From a checkpoint of a small transformer trained on Wikipedia.
Architecture: RMSNorm before each block, rotary positions, no biases in attention or MLP, tied embeddings.
MLP neurons of a small language model. Each row is named by its layer, matrix (down: output weights) and neuron, and shows model dimensions 288-383. Each number is 128 + 24 x the weight over its row's rms, rounded and kept within 0 to 255. Numbers have three digits each.
Before each neuron's rows, "raises" lists the tokens whose logits its output raises most directly, leaving later layers aside.

raises: " California", " Canada", " Ohio", " Australia", " Michigan"
L7.down354:122114133126129172117159155103122140170164110132125125155145138089144143149130103135181168102127117131111127127110119163139150119116137151091137138142118177145118148121148139124146147118107100108150137113137142131102097133166074130156134127141098150158113123133164120103111181140171129128

raises: "i", "ii", "v", "x", "ted"
L7.down1226:148080125116122068121140104170138133168167165085149135135167132148140131159144110166121124121157117119112147113143136140130094116108112122145118144137133093169147152138145122103111109140138193144147113127123153171098160138095131147162131136150126161161113123139115163135113148103133093139

raises: " 2001", " 1998", " 1999", " 1996", " May"
L7.down60:104150183145152114171146116133121139156164095144177117125141156121152115156083101071163140113138140169138105137122137154096112122142169134124093139118153131131169146164158108139118162141147133141118108128141170173176101104156112145129179114112137130139172137137129105125188130123120148156

raises: " alongside", " along", " together", " pl", "day"
L7.down715:112090148099129127126132160140169132111151097086129134079125111143161109152126089101124108114098133144060167146150160138135144078116138140117098121146099128106111123142127138091099126130167144116103109133123091141105100126117150132122101134119122180094090146144173123146138071110123087072

raises: "ling", "led", "ler", "ary", "len"
L7.down1649:074135117115100126141085120138100147176094142121118096099145150139146081106168126139078122130124121134128124086165119104089139103146094157096133106133113116115139127122136168138093127118114134102125131156111090122120087096092118078125095130085124143105147147164113085183109129102152153131

raises: "ff", "wn", " houses", "ving", "ability"
L7.down2030:126060094156151144166160131160119130101147106137032118135118101141151135153115122134143123161159119129145128159125115140145140156163160098110095138104150104101111089131152107101112167114148109112152122154139162081133073144127100132135114137131128103099128156192083140152118084131112104129

raises: "uj", "ept", "io", "e", "nik"
L7.down2367:084143152122155144155083126126178143110115116134146108099112126124126092117111096144155154133137132145084122126130148172126124138154107117129172147154092136105102123110139114109142141106125101103115148123094153127151171106112125145164111149096142158169123110168153124152120115141137172168

raises: "ted", "ting", "ated", "ed", "ti"
L7.down1320:114110132125108106128152114121088143124142173126118121093130159084120165111133108143114131127154138126168143119113119127146095167124151147136168109106111126107133105145099124170159108111101156115109142129142123150096145103101128110146166164118134109166094139070119116129105105154162107128

raises: "ance", "ary", "ible", "ability", "ics"
L7.down777:163079106116139137137125125095118181178172121103151135099173110094137102150108131142124144095105155122164101124112086105137148106118107090100158108160126154108123131132191130141105115103122115109089121166118092125116099074097101144114099083164164137100142134100107140162108162119132144123

raises: "n", "nal", "a", " capacity", "co"
L7.down1692:151126119119165132151115126147120108187166108144140120109161147110155108126153132119099119149116159177107094161083119130119157145162111076110109120121099116116136113159142101133156101125140143121106142148122078149119108152148139151121137170158098111121153144110103123097140103124164139130

raises: "rio", "fare", "eh", "time", "rant"
L7.down207:102084164121138081115144109098154112152157154156101145105115090141111094105084152151162148139153155128146119141180156130138115090106134107120091149119139150163103138153145154123137163135136142122121111149092129147149183155130135097158133163117155165157120164126139075123141165094117168144

raises: "iser", "ized", "ization", "izes", "ise"
L7.down501:127138119121124130103135140113135146115123138160094119121151166105121153134093111126098145097067153100162118147161123102135124119122139150136105108109132116170109101114107121127122165156141108099121130128113162091102115064144123156142101176159103159150162102134131139124148113124159077158

raises: "y", "ier", "ée", "ille", "less"
L7.down753:129115101161104133131112133139079118143159111128130122110112137081154140106142130136150159081182132125151141154133114098136150110150142129152140125113123127119138120166159150083124119153130124165155136124168174115166131147119131165096151134146132127123144128110123129087165141112103134153

raises: "ey", " attention", "ento", "ens", "es"
L7.down168:147126128154078146149130113128120114103152077130134126135135133149141163127135164122115155151127138115127080126149077122124109161105148117127111100158110116165117127129141134110125177129103092153128127154133127116071121115135153125099099118145118106109139096179160142145140119150167128130

raises: " than", "ist", " Than", "no", "ston"
L7.down541:107162113087131086159167092136106123161129087140130134121148152106079095153138147175124160125120125114126115120143145147122116161099127114089129145091141138130089101104136084101139155122116149101122132093086132153163142104103127134120134136122133105167079145130122164121132115175164114099

raises: "vention", "vert", "cess", "cer", "ject"
L7.down2096:120076152127101121091113110136161129157118124116124107152158116119149168132115150128144115171087133111101132151159126143154065156108165145135155119160145163099144125118108116150087132135097140123142116124121122142127122117102137156114130170167106100126117070127156167111123136118131139092

raises: "NH", " Census", " median", " Average", " census"
L7.down1229:161133069119136131116131111112159128149099102098177107118144120149142102118128116093158103128138113062148099145122132145118104142123149127118132158105183119118124184111137145109155139121149152105124147124143149145140162106153134118110144105093100106127098153143135156103122116103151119117

raises: "den", "dy", "chin", "der", "din"
L7.down1132:111130104108152113136099126169118150128174155131117156108089105166102150108144090136123137157163195119120117160081108124171165143103135143120104107156112137125132121133134136114131122103168141146112143122138125096110123173143115142160161106158145162084102066114192078133142123091126169103